config.toml
num_hidden_layers = 17
hidden_size = 160
num_attention_heads = 2
num_key_value_heads = 2
head_dim = 64
intermediate_size = 448
vocab_size = 32768
hidden_act = "swiglu"
norm = "rmsnorm"
norm_place = "pre"
norm_eps = 1e-05
positions = "rope"
rope_theta = 4340.0
rope_fraction = 1.0
qk_norm = false
attn_scale = 0.125
bias = "all"
tie_word_embeddings = false
parallel_block = false
init = "normal"
init_std_qkv = 0.038
init_std_o = 0.00729
init_std_up = 0.038
init_std_down = 0.0039
optimizer = "muon_variant"
learning_rate = 0.00247
lr_mult_o = 1.5
lr_mult_down = 0.7
beta1 = 0.9
lr_head = 0.00719
warmup_steps = 200
schedule = "cos"
final_lr_fraction = 0.0
batch_tokens = 32768
max_seq_len = 2048
doc_mask = false
z_loss = 1e-05
train_tokens = 199900000
max_steps = 6101
dataset = "wikipedia_en"
MLP neurons of a small language model. Each row is named by its layer, matrix (gate and up: input weights) and neuron, and shows model dimensions 64-159. Each number is 128 + 24 x the weight over its row's rms, rounded and kept within 0 to 255. A neuron's up and down rows have the sign that makes its largest values positive.
Before each neuron's rows, "fires on" lists the tokens most often at its 100 highest values on Wikipedia text that the model never trained on.

fires on: " |", "&", "'", "h", ".", " US"
L3.gate442 [113 155 124 133 147 144 145  95 127 104 111 144 126 138 124  86  94 102 155 144 104 144  75 113 172 124 130  86  83 162 133 136 147 100  93 116 121 162 130 164 129 131 136 127 134 151 145 139 146 144 144 127 128 119 169 124 147 173 127 175 137 134 103 128  90 123 139 118 137 186 112 121 170 113 193 180 128 140 127 138 151  76 139 121 158 169 120 126 133  94 132  98  94 121 104 134]
L3.up442 [104 128 111  98 108 173 157 107 117  75  88 114 132 136 136 122  85 134 128 110 117 167 136 102 145 117 117  98 124 144 130  77 124 113 124 128  89  90 125 162 109 161 138  93 118 123 109 114 142 139 153 111 125 118 153 124 100  89 167 107 150 138  89 128  93 113 198 143 107 148 103 102 143 120  96 154 135 171 117  96 135 147 151 173 141 127 151 166  78  89 190 121  99 142 121 127]

fires on: ":", " |", " Pts", " Goals"
L4.gate424 [136 123 130  97 133 151 118 128 127 143 119 138 139 110 155  95  97 120 112 148 136 164 115 175 142 119  69 157 137 134 136 112 125 112 147  99  99 122 113 151 134 133 126 152 142 117 135 137 148  65 132 116 139 142 138 163  97 109 109 159  98 132 153 118 125 190 117 106 115 187 136 134 111 138 116 176  93 147 112  93 117 155 127 100 143 153 142 124 136 178 175 127 162 131 149 122]
L4.up424 [127 142 108 146 136 139 162 132 158 177 138 151 130 147 157 124 145 147 132 128 175 157 111 101 119 124 112 149 100  93 165 127 116 151 159 159 148 141 107 153 116 201 172 115 167 153 118 110  80 136 123 124  93 158 128  99 107 150 115 147 162 162 116 125 129 160 162 120 106 104 157 151 130 154  98 103 149 116 135 118  83 131 143 137 140 119 149 106 134 105 104 133 146  94 146 104]

fires on: ",", "/", " and", " (", " or", " as"
L11.gate328 [101 126 167 135  84 143  99 112 114 144 106 117 134 132 133 143 161 149 117 146 120 115 147  92 123 104 140 129 103 115 154 144 126 141 143 119 140 127 113 136 118 133  87 116 138 129 126 117  90 152 160 140 107 112 165 134  94 147 105 104 113 135 135 183 130 139 140 107 145 148 122 146 100  94 146 136 161  84 145 141 100 128 124 124 149 147  94 115 122 183 137 153 135 137 114 114]
L11.up328 [108  95 107 137  94 108 114  82 140 142 113 111 112 116  73 118 149  81  77 131  76 108 105 122 117 121 166 118 142  70 113 160 143 126 104  93 155 130  92 108  88 147 116  96 145 149 129 155 128 108 129 129  89 115 135 121 138 148  73 152 144 105 109 170 114 153 119 135 114 137 121 134 112 121 142 122 131 158 151 104 133 117  98 130 139 143 140 124 123 145 144 132 128 107 143 116]

fires on: " of", " and", " in", "est", " with"
L10.gate340 [165 108 134 127 137 162  65 115 175 121 126  85 145 159 118 139 106 156 112 143 103 171  82 110 122 178 116 145 126 130 157 107 128 117 133 133 117 155 124 110 126 115 145 104  75 128 101 106  92 124  69 146 110 141 100 144  97 120 124 102 131 127 132 157 121 150 127  92  99 126 145 158 112 162 137 127 173 120 173 109 122 124  98 136 129 134 127 143 142 104 126 118  90  59 138 127]
L10.up340 [128 125 116 151 152 116 124 146 185 130 134 106 168 105 163 131 144 128 154 167 113 159 108 112 132 171 122 148 129 104  95 144 126 110 142 140 156 120 126 106 142 148 147 134 131 102 114  99 150 162 117  67 100 158 159 101 114  93  85 125 121 139 144 108 136 163 124 141 119 156 165 156 128 151 134  78  95 115 199  87  99  87  96 150 138 171 111 106  86 163 139 129  90 144 136 131]

fires on: " Chinese", " Japanese", " Russian", " French", " German", " British"
L4.gate295 [ 98 127  84 108 119 145 123 145 131 146 109 120 165 137  93 131 131 142 108 155 137 103 113 158  81 154 108 123 111 123 118 127 126 127 117  93  51 126 129 187 119 131 132 146 120 124 116 178 110 155 116 119  83 128 130 116 113 115 176 119 110 101 134 143 123 122 143 116 155 173 133 108 107 117  85 141  96 111 124 115 132 119 130  91 116 131 149 137 101 146 115 134 119 171 150 148]
L4.up295 [109 141 122 153 151 130 151 143 129 166  90 158 114 134 175 137 128 161 128 135 127 112 142 167  75 139 128 155 103  80 160 100 111 143 109  82  85 145 110 130 100 139 135 109 117 140 159  93 128 103 158 116 121 153 125 101  99 131 160 130 141 108  95 136 125 132 149 111 119 125 131 134 149 132 135 173  71 129 107  80 110  77 145 132  63 140 163 113  96 147 109 142 119 177 135 129]

fires on: "–", "-", " and", "/"
L10.gate177 [130  95 109 137 145 120  97 122 104 127 142 134 136 170  89 121 141 121 153  93 136 140 116 137 145 108 170 115 143 106 111 137 146 107 105 118 152 156 163 144 125 129  80 134 112 143 163  88 132 110  91 150 108 102 109 117 155 149 139  73 131 137 112 146 119 114 155  86 130 105 160 136 152 130 119 130 198 161 150 168 165 137  99 155  87 100 132 136 115 112 148 103 138  90 139 127]
L10.up177 [136 111 133 154 139 144  92 133 147 117 145 164 149 174 121  68 115 169 140 162 134 117 137 123 119  93 145 123 147 101 107 149 144 115 151 170 152 101 160 118 111 141 116 127 117 136  83 163 108  77 121 128 122 157 149 150 117 138 164 113 114 153 133 150 194 135 140 118 119 109 165 103 145 103 118 150 150 176 186 127 128 119 167 157 129 109 129 165  79 159 130 133 127 118 117 170]

fires on: "\n"
L13.gate229 [ 79 141 151 136 147 141 140  86  92 138 100 126 139  94 101 185 164 139 142 106 147 158 113 135 148 128 155 160 100 126  96 131  99 121 137 112 157 126 103 116 116 105 149 107 107 154  76 125 128 151 133  94 128 153 169 124 129  90 141  99 132 149  82 144  99 151 129  92 122 117 159 112 110  98 134 136  82 112 105 174 118 123 115  73 163 138 123 159 133 100 100 114 112 131 112 133]
L13.up229 [171 175 149 102 169 141 140 112 120 125 136  93 146 110  96 126 150 122 109 128 151 134 123 118 130 148 102 164 116 127 120 136 121 134 151 108 125  86  96 122  91 160 143 124  96 116  84 114 126 157 144 126 152 152 181  78 149 119 132  84 167 172 143 105 116 122 127 121 104  49 139 132 114 119 110 133 112 155 120 146 101 162  91 103 127 156 118 100 127 146  80 123 108 160 158 120]

fires on: "\n ", " well"
L5.gate318 [124 111 123 117 101  94 126 117  99  67 110 126 129 134 143 167 126 132 183 104 124 181 168 125 105 162 143 101 159 158 108 132 118 135 102  99 121 133 148 114 166 124 127 142 136 127  91 142 128 185 134 112 104  97 119 150 145  92 172 140 107 143 164  97 122 160 142 109 161 126  97  94 104 130 140 101 122 190  80  91 141 134 113 160 129 122 160 135 135 129 162 130 100 135 114 150]
L5.up318 [111 112 159 115 127 160 109 129 120 130 130 142 149 112 137 157  96  99 140 139 118 109 117 135  82 134 165 114  95 153  99  93 143 119 147 113 121 139 143 124 121  99 100 100  97 168  70 164 101 134 139 102 125 128 116 130  94 120 154 159 112 155 105 150 144 100 151 120 121 150 139 161 122 125 132  99 145 115  87 116 126 118 174 135  83 116 117 160 126 160 197 120 154 104 106 117]

fires on: " often", " instead", "ically", " thus", " However"
L2.gate0 [126 124  78 123 130  97 106 149 126 143 106 103 151 180  87 143 137 125  93 122 112 123 139 190 142 103 138 127 149 126 110 101 164 118 132 127 131 148 126  71 146  96 118 102 143  66 129 110 131 134 139 151  86 117 147 161 147 121 131 118 104 132  99  83 112 113  65 143 133 147 116 100 140 109  93 133 156 127 122 146 157 144 105 117 156 103 147 176 130 109 152 133 150 137 127 122]
L2.up0 [150 114  80 103 128  97  99 127 129 150 123  82 125 172 112 147 148 149  80 123 111  92  67 169 125 100 121 124 157 118 144  84 182 149 129 107 136 123 153  91 133 136  87 144  91  86 140 111 126 154 151 156 101 139 154 149 114 143 159 126 128 127 115  96 146 101  93 135 119 128 102  97  86  89  97  82 143 104 138 136 130 168 124 153 146  98 128 141 150 121 137 128 142 143 126 145]

fires on: " T", " t"
L5.gate280 [134 178 138 129  90 141 118  77  82 132  97 107 113 153 139 101 132 130 119 115 157 141 113 170 113 178  63 218 136 107 125 122 122 173 137 115 119 132 122 157 135 139 134  90 126 106 122 126 140 146 105 166 140 163 141 139 130 114 125 146 147 126 163  88 141 101 148  77 110 109 126  68  99 133 136 143 121 104  97 105 147 115 112 146 119 106 118 138 146 130 117 142 133 193 176 115]
L5.up280 [116 120 148  68 170 146 141 116  94 145 117 155 157 120 140  97  91 128  83 148 116 120 121 141 113  63 147  91 137  93 135 123  98 136 145 124 102 143 113 107 118 151 180 127 146 105 113 115  99 110 142  72 135 111 122 140 124  82 105 102 143  99 125  98 126 102 129 142  91  82 120 141 126 141  98 123 121 117 152 160 101  99 169 119 123  84 133 120 135 135 148 146 111  99 133 145]

fires on: " a", " an", " the", " August", ",", " and"
L12.gate285 [128 137 143 121 132 112 136  98 159 134 138  88 194 146  83 126  58 164 151 155  94 168 103 150 121 177 106 124 176 128 151  66 147 101  81  84  96 136 127  99  99 108 121 124 149 130 142 116 172 170 106 123 107 124  91 135 113 126 114 117 128 138 172 151 154 107 129 139 110 118 128 145 111 136 152 133 134 122 127 116 117 152 129 119 100  77 107 115 138 137 107 119 136 120 115 144]
L12.up285 [106 119  92 162 134 142 133 140 136 101 154 112 171  86 147  80 120 124 136  99 121 106 112 123 103 112 184 163 155 163 132 114 142 101 151 144 156 129 158 154 118 104  84 136 109 180 129  77 123 132 121 102 108 128  89 165 144 140 108 138 185 120  94 136 125 143  91 115 107 155 136  83  77 102 148 121 114 137 150 136 121 149  94  95 160 156 110  98 106 151  98 109 144 137  72 103]

fires on: " |", " 0", "C", "S", " and", " the"
L8.gate406 [127 128 124 157 141 124 118 108 133 103  78  96  96  92 114 109  63 154 121 101 128 113 119 134 124 149 122 125 140 177 136 127 130 157 142 102 153 138  78 119  85 134 155 160 114 108  97 165 122 104 130 108 136 149 127 142 160 131 120 122 150 139 104 102 148 148 158  99 108 116 155 121 146  83 148  93 154 142 144 121 125  92 133  96 111  97 155  97 138 151 127 105 154 133  89 144]
L8.up406 [141 110 113 112 168 137 129 133 163 108 150 122 156 100 137 126 129 171 133 136 177 162 152 134  95  76 163 127 127 104 158 150  93 114 129  94 113 136 144 130 151 147 115 169  92 100 154  83 136 156 105  82  86 101  99 151 151 158 127 134  99 124 136 145 142 145 117  78 141 158 155 112  82 166 154 126 116 124 141 109  84 187 167 148 142 167 123 122 157 154 117 139 136  81 108  91]

fires on: "\n", " Angeles"
L13.gate429 [115 143  98  99 145 152 114 148 113  75 136 107 145 120 126 140 143 135 172 112 127 135 128 130 144 142 127 166 113 143 128  75 160 113 138 143 121 147 149 134 134 167 148 135 106 124 113 126 101 139 148 120 159 176 124 165 145  89 156 102 103 103 123 135 140 142  95 101 184 145 141 136 134 182 110 124 123  93 134 150 136 141 123 131 129 122 148 155 127 147 123 111 153 111 119 176]
L13.up429 [113 132 114  90 131 119 154 104 125 170 120 117 173 114 122 171 123 146 154 111 100  99 159 190 134 105 116 154 112 127 130 137 149 160 156 143 131 138 112 117 124 108 186 133 117 110  84  98 127 138  82 126 137 148 140 117 164 150 160 104 138 144 127 127 136 140  97  96 112 107 135 124 127 151 136 114 111 162 107 148 135 141 119 120 129 141 157  82 135 116 130 112 153 169 132 158]

fires on: ",", " and", " United"
L10.gate167 [152 145 116 132 154 134 115 104 149 144 117 119 118 164 134 173 115 151 119 116 103 120  63  77 175 125 177 112 147 153 123 111 119 106  90 124 185 160  89 103 126 136 100  79 140 138 123 141 105 102 132 135 127 116 146 115 127 120 156 139 134  96 146 162 142 150 146  89 131 128 197 147 133 151 124 132 146 133 110 132 119 112 113 172 162 135 170 152 161 144 111 154 139 101  94  73]
L10.up167 [142 134 166 157 105 121 100 141 109  99 148  77  86 118 137  91 114 154 151 121  89 123 129 104 137  95  86 123 139 142 156 136 147 100 118 160 146 122 180 104 113 114  98 142 114 111 121 110 175 132 138 113 109 126 145 138  76 149 154 129 153 153 101 123 137 167 133 150 118 143 123 155 136 119 110  75 115 142 168 105 158 145 118 133 104 122 117 106  99 165  93  78 130 145 143 141]

fires on: "On", "|---|---|---|---|---|", "|---|---|---|", " well", "|---|---|---|---|"
L3.gate250 [108 125 109 152 123  83 186 151 117 123 133  89 145 127 114 137 125 159 157 121 130 128 153 164 136 107  93 119 116 124  96 133 131 142 151  67 113 139 161 162 131 156 103 132  82 108 122 119 146 114 155 137 116 132 119 201 107 134 146 177 122 116 109 103 141 127 138 158 105 134 133  84 114 155 135 141 101 158 123 127 153 192 143 144 143 132 120 162 141 162 133 159 134 104 126 144]
L3.up250 [114 118 123 136 131 173 110 124  82 146 129 144  76 102 103  80 134 125 129 162 147 129 143 139 105 139 135 115  90 151  82 126 146 104 130 142 150 106 131 136 115 124  72 146 106 138 122 165 137 111 141 104 100  92  71 128 147 139 124 154 168 141 150 107 166 137 117 118 112 105 120 101 143 102 143 137 129 136 111 145  87 141 109 127 148 152 132 160 116 150 174  93 145 120 152 124]

fires on: " |", " (", "."
L4.gate248 [124 101  95 122 131 113 136 103  66 112 154 142 111 138 131 110 140  88 141 130  96 178 112 122 172 112 129 129  90 140 119 138 119 151 135 124 120 157  96 104 104 158 143  97 128 141 115  92 134  99 122 122 134 123 158 131 104 173 106 155  99 141  94 143 127 100 114 165 146 139 126 151 160 140  95  91 135 131 129 116 108 119 143  87 165 136 147 152 137 135 149 117 133  82 153  73]
L4.up248 [164  91 111 130 100 138 172 109 139 113 116 141 114 173 123 128 152 128 111 104  74 124 104 136 127 108 117 129  99 118 140 113 112 123 140 124 138 183 111 113 113 125 159  83 145 147  98 132 109 103 168 127 124 160 144 134  92 146 107 167 146 153 111 156 150 147 146 152  89 145 131 119 131 125 116 103 122 149  99 123 105 138 132 136 168 180 156 143 121 110 121 162  94 119 174 111]

fires on: " be", " with", " to", " from"
L9.gate309 [112 142 149 124 100 160 202 113 114  89 174 166 138 118  90 147 136 118 103 135 106 148 129 176 124 110 126 157  53  82 132 121 134 115 112 107 107 152 145 108 122 145 147 151 116 165 158 135 170 183 116 188 134 154  74 109 154 137 111 150 123  87 156  84  93 117 142 113 132 148 141 142  87 125 120 180 105 128  98 130 112 158 150 117 144 110 112 170 151 155  92 144 130 117 128 156]
L9.up309 [ 84 118 132 143 128  96  98 144 112 117 123 122 164 135 153  95 115 112 140 107 122 162 116 106 133 111 123 117 142 151 165 140 135 128 121 101 140 139 131 121 123 158 148 111  99 158 153 123 148 158 142 201 132 122 116 135 144 105 107 130 142 135 138  96 103  97 157 179 135 184 162 136 123 151 116 122  83 118  67 125 118 137 130  99  96  92  95 127 156 139 103 115 111 153  80 133]

fires on: "-", " from", " to", " of", " and", " about"
L11.gate286 [157 114 147  99 170 146 121 106 102 147 102 106 119 160 123 117 114 135  92 150 146  82 108 146 134 127 137 126 124 114  97 146  68  99 132 130 141 113 125 147 130 125  94 150 122 108 113 116 151 183 136 174 136  96 119  89 127  91 162 144 101 162 135 121 117 128 154 153 128 138 142  88 107 138 130 142 198  98 123 147 116 111  80 142  94 125 131 115 147 165 144 137 120 102 137 140]
L11.up286 [122 111 141 120 108 116 134  96 118 173 111  76 109 109 126 119 122 154 160  95 120 116 147 124 134 150 135 143 161  87 153 121 166 102 152 215 176 143 165 116 124 100 115 112 130 129 125 151 105 155 121 125 156 153 106 123  86 134 140 150 130 166 121 130 151  95 126 113 114 158 154 178 152 172  92 116 114 131 113 100 140  97 102 160 141 127 109  84 152 149 170 126 140  75 105 129]

fires on: " and", " to", " or", " through"
L8.gate366 [122 148 167 109 142 151 121 122 149 143 132  79 136 120 116 178 132 122 113 151 102 159 112 130 145  93 140 127 156 131 132 146 119 105 111 133 122 114 162 111 108 170 102 129 142 142 164 109 105 114 175 126 122 120 128 104  72  68 113  73 115 136 156 106 106 120 130 123 150 130 138 105 123 123 141  99 153 100 133 114 113  99 113 126 126 112  71  94 146 143 128 137  80 134 102 116]
L8.up366 [169 124  91 110  84 133 134 157 132 153 130 100 145 117 122 106 143 123 134  80  82 106 170 148 118 113 119 140 135 161 127 136 114  96 107 115 109 143 102 159 122 125 131  90 112 115 135 122 170 172 137 110 131 185 114 112 124 132 126 128 109  89 136 141 159 145 109 123 122 115 114 121  70 116 135 132 120 154 120 129 148 143 129 140 131 183  91 130 138 115 132 123 140  85 168 122]

fires on: "-", " de", " of", "."
L9.gate323 [124 151 112 100 145 134 112  99 168 164 148 165  99 147 146 133 109 159 108 146 126 129 152 128 166  79 153 163 141 118  99 124 137 106  87 176  98 112 109 115 128 113 101  98  99  89 102  91 110 124  64 135 113 120 115 124 116 105 109 133 137 166 123 144 146 119 192 116 125 109 154 128 153 141 182 130 136 152 106 172 128 103 109 168 116 175 131 107 128 158 127 144 143 124 114 134]
L9.up323 [103 128 147 101 193 140  98 146 156 144 163 123 159 126 104 144 112 124 143  80 114 165  93 110 102  94 113 107 124 137 120 123 180 131 142 131 138 132 131 104 148 124 151 133 108 154 150 153 143 128 192 134 127 124 155 152 150 119 115 159  98  94 141 112 126 113  98 143 152 148 127 145 141 171 161 114 131 130 102 110 104 160  68 121  91 120 134 134 167 152 117 159 119 159 105 131]

fires on: " of", " as", " a", " at", "."
L13.gate240 [124 127 109 108 135 134 164 154 153 115 110 163 133 110 124 163 160  83 120 139 113 133 108 152 148 127 144 133 142 143 154 159 164 185 151 139 154 115 145 105  78 147 123 118 140 134 112 141 157 171 158 133 149 141 210 131 159 133 148 167 116 156 111 177 143 123 152 146 124 166 156 165 135 114 133 132 187 126 155 156 118 141 116 141 185 120  86 177 134 115 130 135 135  91  91 130]
L13.up240 [122 106 116 132 102 127 172 115 107 136 131 139 150 162  89  88 114 131 126 165 136 103  89 145 127 118 142 148 131  90 129 141  87 164 124 123 140 129 129 162 152 145 153  95 118 129 143 121 166 138 140 109  71 133 166 136  97 116  78 119  88 122 136 157 109 120 183 175 123 156 129 113 125 115  88 142 166 111  82 144  93 130 135 138 129 167 121 124 121 129 114  79  94 154 157 173]

fires on: " Pl", " Te", " Pr", " pl", "|---|---|---|---|---|---|---|---|---|---|"
L5.gate430 [114 140 110 103 130 129 153 116 110 128 124 110 109 128 164 118 139 126 180 145 143 141 123 139  95 172 121 114 115 127 117  84 140 116 115  71 105 132 172 160  98 127 146 107 133 138 150 134  97 137 150 118 142  99 119 156 157 161 105 133 147 125 154 117 138 111 112 134 146 129 110  96 107 131 136 124 167 126 132 123 131 118 135 162 112 114  99 138 159 128 150 106 128  65 116 102]
L5.up430 [ 98 118 119 125 123 117 149 162  99 145 131 142 150 123 168  88 184 147 130 158  65  97 104 140 108 105 127 158  96 105 149 132 124 106 126  90 114 120 132 162 162 128  94 140 130 156 126 137 138 129 130 159 139 111 109 146 134 121 158 144 179 102 148 126 124 106 128 131  97 106 122 111  98 172 136 165  95 122 128  93 128 107 126 133 165 124  83 166 126 101 136 171 133 106 195 117]

fires on: ",", ".", ":", "),"
L13.gate268 [126 135 115 126 146 161 144 135 139 115 116 133 146 122 133 127 110 139 140 113 126 105 116 122 115  99 125 140 118 176 109 145 105 108 109 126 146 127 130 138 140 138  96 127 151 116 139  98 132 123 139  87 108 125 156 108 150 132 102  95 104 121 139 178 141 152 174 179 121 137 167 134 106 135  96 133 139 134 124 135  81  85 130  60 139 134 180 159 107 157  76 139 171 146 136 125]
L13.up268 [140 117 165 121 124 132 123 121 138 129 132 112 133 112 159 145 168 116 153  74  88 128 129 133 131 152 107 139 141 132 151 138  74 128  94 143  99 167 166 150 152 140 113 117 146  83 147 103  94 110 175 138  75 144 142 125 147 112 127 121 119 157 144  99 144 139 163 138  91 104 121 129 139 143 105  95 113 141 105 128  83 112 139 159 154 192 125 145 132 168 124 181 134 152 115 114]

fires on: "-", " such", " hand", " same", " order", " "
L8.gate98 [153  88 144 134 117 107 125 101  91 148 149 109 154 173 105 166 150 122 127 126 182 140 150 126 170 128  86 143 128 112 143 112 111 120 130 148 133 107 154 155 124 120  97 124  82 140 130 103 115 152 136 128 170 132 116 126 134 147 201 133 121 159 175  85 105 146 122 147 119 139 134 134 131 146 138 139 124 164 148 108 122 123 112 139 124 104 122 134 144 128  93 111 135 134 154 157]
L8.up98 [112 131 106 127 160 142 125 137 124 158  77 137  88 158 132 121 165 119 114  75 157 137 132 153 157 130 150 130 143 127 174 114 137 160 123 189 141 100 158 128  96 149 121 121 144 132 123 137 138 119 114  85 114 113 108 141 173 157 127  88 122 140 107  91 106 169 135  91  62 164 173 130 168 131 131 140 124 107 168  98 131  89 154 143 122 123 129 138 134 143 142 112 121 104 140 113]

fires on: " of", " in", " following"
L10.gate60 [ 97 116 134  68 165  97 118 105 153 130  96 169 101 111 121 115  75 142 104 187 110  91 143 136 161 110  90 105 144 163 136 130 178 124 143 139 124 142 112 162 151 123 140 105 109 135 105 126 137 152  86 125 145 102 118 134 113  94 142 117  80 123 173 124 110 128 169 123 136 131 129 183 127 166 139 140 117 111 146  86 119 170 129 144 127 118 161 121 132 138 109 122 104 108 101 117]
L10.up60 [104 163 168 116 148 142  90 155 138 152 135 143 164 141 135 140 101 114 180 130  99 134 119 114 170 164 101 127  72 155 136 152 119 101  97 107  96 117 138 117 117 121 145 119  95 126 130 120 135 131 140 136 127  82 146 164 120 135 194  90 121 106 125 102 134 120 136 187  99 132 125 116  97 165 163 104 150  75 103 137 115  87 125 120 137 154 107 133 155 128  92 113 132 123 120  68]

fires on: ")", "\"", " of", "}"
L9.gate197 [153 110 156 123 122 138 158  91 135 153 164 156 153 149  70 129 128 136 117 111 166  94 104 151 141 104 123 103 127 145 137 143 137 143 150 125 139 157 114 115 116 162 175 152 176  89 104 119 211 127 107 159 141 126 137 123 144 124  98 152 136 161 184 149 146 172 141 150 136  92 171 113 137 130 130 125  95 105 134 151 103  89 155 113 121 138  98  95 129 146 142 119 113 128 101 130]
L9.up197 [121 106 106 191 141 127 119 145  82  97 131 134 165  85 104 132  95 146 139 129 151 179  86 118 120 177 114 136 160 132 123  93 147 145 137 164  78 166 144 105 138 109 155 114 156 120 130 118 114 171 140 125 138  96 115 171 123 141 137 126 174 127 136 144 125 163 155 145  87 115 145 120 146 124 144 153 115 135  90 167 133  98 140 142 116 120 119 168 168 166 108 128 132 136 129 141]

fires on: " and", ",", " but", " then", " most"
L9.gate303 [112 124 115 143 158 145 127 120 116 149  95  77 139 112 124 155 118 127 128 131  87  48 132  87 111  99 176 114 146 177 115 109 160  92 150  96 131 169 130 116 133 133 104 146 156 124 151 145 129 144 159  95 152 184 143 156 132 139 118 102 117 134 112 132 124  91 169 132 148 161 134 138 157 109 136 103 132 133 154 136 133 151  97 136 128 149 149 147  92 147 132 107 116 102 144 124]
L9.up303 [131 111 132 147 151 113 143 130 100 107 145 139 145 115 113 115 123 104 154 110 116  84  99 107 127 119  88 119 119 110 119 107 139 103 130 138 136 145 130 176  84 135 125 109 141 123 126 125 169 114 139 116 115 142 172 107 113 101 137 124 129  98 146 111 141 185 159 140 129 142 160  79 159 108 105 131 121 121 146 188 195 120 131 125 122 132 145 129  83 119 177 109  95 146 123  90]

fires on: ",", ")", " in", "\"", " to"
L11.gate215 [168 101 142 114  93 149 164 103 142  81  99 185 160 111 118 115 122 153 138 116 155 177  95 127 133 140  81 120 137 117 129 139 158 130 150 136 138 125 117 117 150 124 153 117 113 135 130 118 127 128 112 137 168 135 129 146 151 115 173 121 113 167  97 134 128 121 120 167  96 129 180 115 108 147 136 104 139 119 124 133 129 112 111 137 130 157 114 138 139  82 140  90 123 114 126  97]
L11.up215 [179 117 140 168 156 117 146 115  64 105 114 170 153 116 142 141  71 107 124 134 167 143 138 100 145 155 119 117 122 136  90 109 112 149 111 109 143 110 117 144  90 123 162 126 133 102 120  95 137 126 149 137  95 120 147 163 144 151 144  80 140 115 117 134 142 130 119 139 141 159  94 123 139 118  79 128  97 157 146 136 143 116 123 180 152 144 148 110 133 160 128 147 125 169 142 146]

fires on: " with", " against", ":", " to"
L9.gate9 [118 132 161  98  97 141 120 169 134 118 155 150 118 126 138 107  90 155 125  99 129 114 120 159 134 113 114 160 111 131 150 139 184  65 124 133  95 138 172 124 141 150 128 110  80 138 150 146 139 168 134 144  85  90 157 131 149 168 107 137  93 101 153 106 167 110 134 139 131 111 106  93 150 166 137 121  74 123  79 131 108 137  84 139 173 139 111 113 147 144 140 137 119 124 149 129]
L9.up9 [116 131 130 102 113 144  97 148 107 146  76 126 148 123 141 135 119  85 194 146 130  96 156 106 148 134 102 114  84 140 132 137 116 137 152 128 156 146 178 106 140 120 111 139 108 149 133 153 150 133 128 130 151 169 141 132 158 150 107 160 135 106 121 102 106 130 161 161 124 145 151  95 132 141 107 101  93 151 118 132 123 130  92 161 120 128 128 133 138 147 144 138 108 138 153 103]

fires on: ".", " but", " known"
L9.gate6 [132 115 125 154 114  98 129 109 133 156 131 132 143 136 141 153 124 118 134 116 160 148 148  98 131 144 128 145  99 136 164 156 101 185 108 167  93 141 126 122 131 144 109 108 142 142 123  99 132 126 166 166 181 127 157 179 123 170 148  98 164 144 113 142 107 109  87  92 153 130 107 109 105 138 161 118 159 102 118 138 156  81 131 115 152 118 116 157  84 126 167 118 146 119 121  98]
L9.up6 [111 114 124 142 125 137 165 105 105 157 145 147 121 146 138 101 193 149 134 115 159 139 170 143 115 122 148 101 162  87 160 103 148  87  85 137 171 185 117 181 125 135 121 150 125 136 141 103 142 102 131 134 153 158 108 125 132 149  88 153 166 120 119 159 100 160 135 137 109 155 168 147 137 112 105 141 104 128 105 161 110 169 108 142 108 136 131 112 125 112 137 139 163 127 163 138]

fires on: "\n "
L3.gate413 [ 83  87 157 124 147 132  93 149  97 121 108 118 150 131 150 135  78 148 163 105 140 111 157 117  88 147 101 133  91 135 144 134 135 154 127 141 134 119 163 135 148 122 158  83  98  94 138 165 100 166 122 106 152 102 148 129 120  94 156 137 101 135 132 126 147 163 130 134 118 147 130 113 132 145 125 144 109 161  82 164 139 137 141 118  99 129 127 160 123 164 106 151 165 101  95 145]
L3.up413 [129 135 104 136 104 158 108 142  93 113 146 153 154 107 148 145 115 120 119 150 111 124 145 116 114 144 113 110 141 173 126 104 103 147 154 123 148 145 121 130 103 124  97  94 139 128 132 121 134 131 105 184  90 127 147 154 122 125 120 133 101 140 121 123 125 100 102 140 131 157 141 114 102 170 132 141 139 112 155 110 156 127 115 204  73 142 101 154 129  91 163  93 112 108  96 127]

fires on: " T", "or", "t"
L4.gate146 [ 91 131 133 122 122  91 116 113 110 156 127 102 108 108 113 138  80 145 120 115 141 114  98 207 103 114  93 145 110 114  98 157  82 178  93 122 106 152 101 146 130 113 139 128  98 124 149 119 153  91 135  91 151 118 171 113 166 114 137 141 140 109 131 121 120 114 110 127 109 115 129 136 142 189 134 144 150 144 106 147  81 157 155 101 127 103  77 154 135 165 126 120  93 115 107  90]
L4.up146 [ 78 133 104 115 105 148 143 127  97 139 108 125 111 142 120 129 112 163  78 135 156  90 125 177 131 116 134 106 137  98  84 109  79 113 118 132 146 189 143 142  78 118  94  66 142 134  85 109 129 156  80 114  85 112 129 139 137  99 148 112 153 128 119 101 130  96 114  84 106 117 130 129 124 111 102 150 100 122 157 130 125 111 183 152 122 136 124 156 122 143 144 125 144 136 111 143]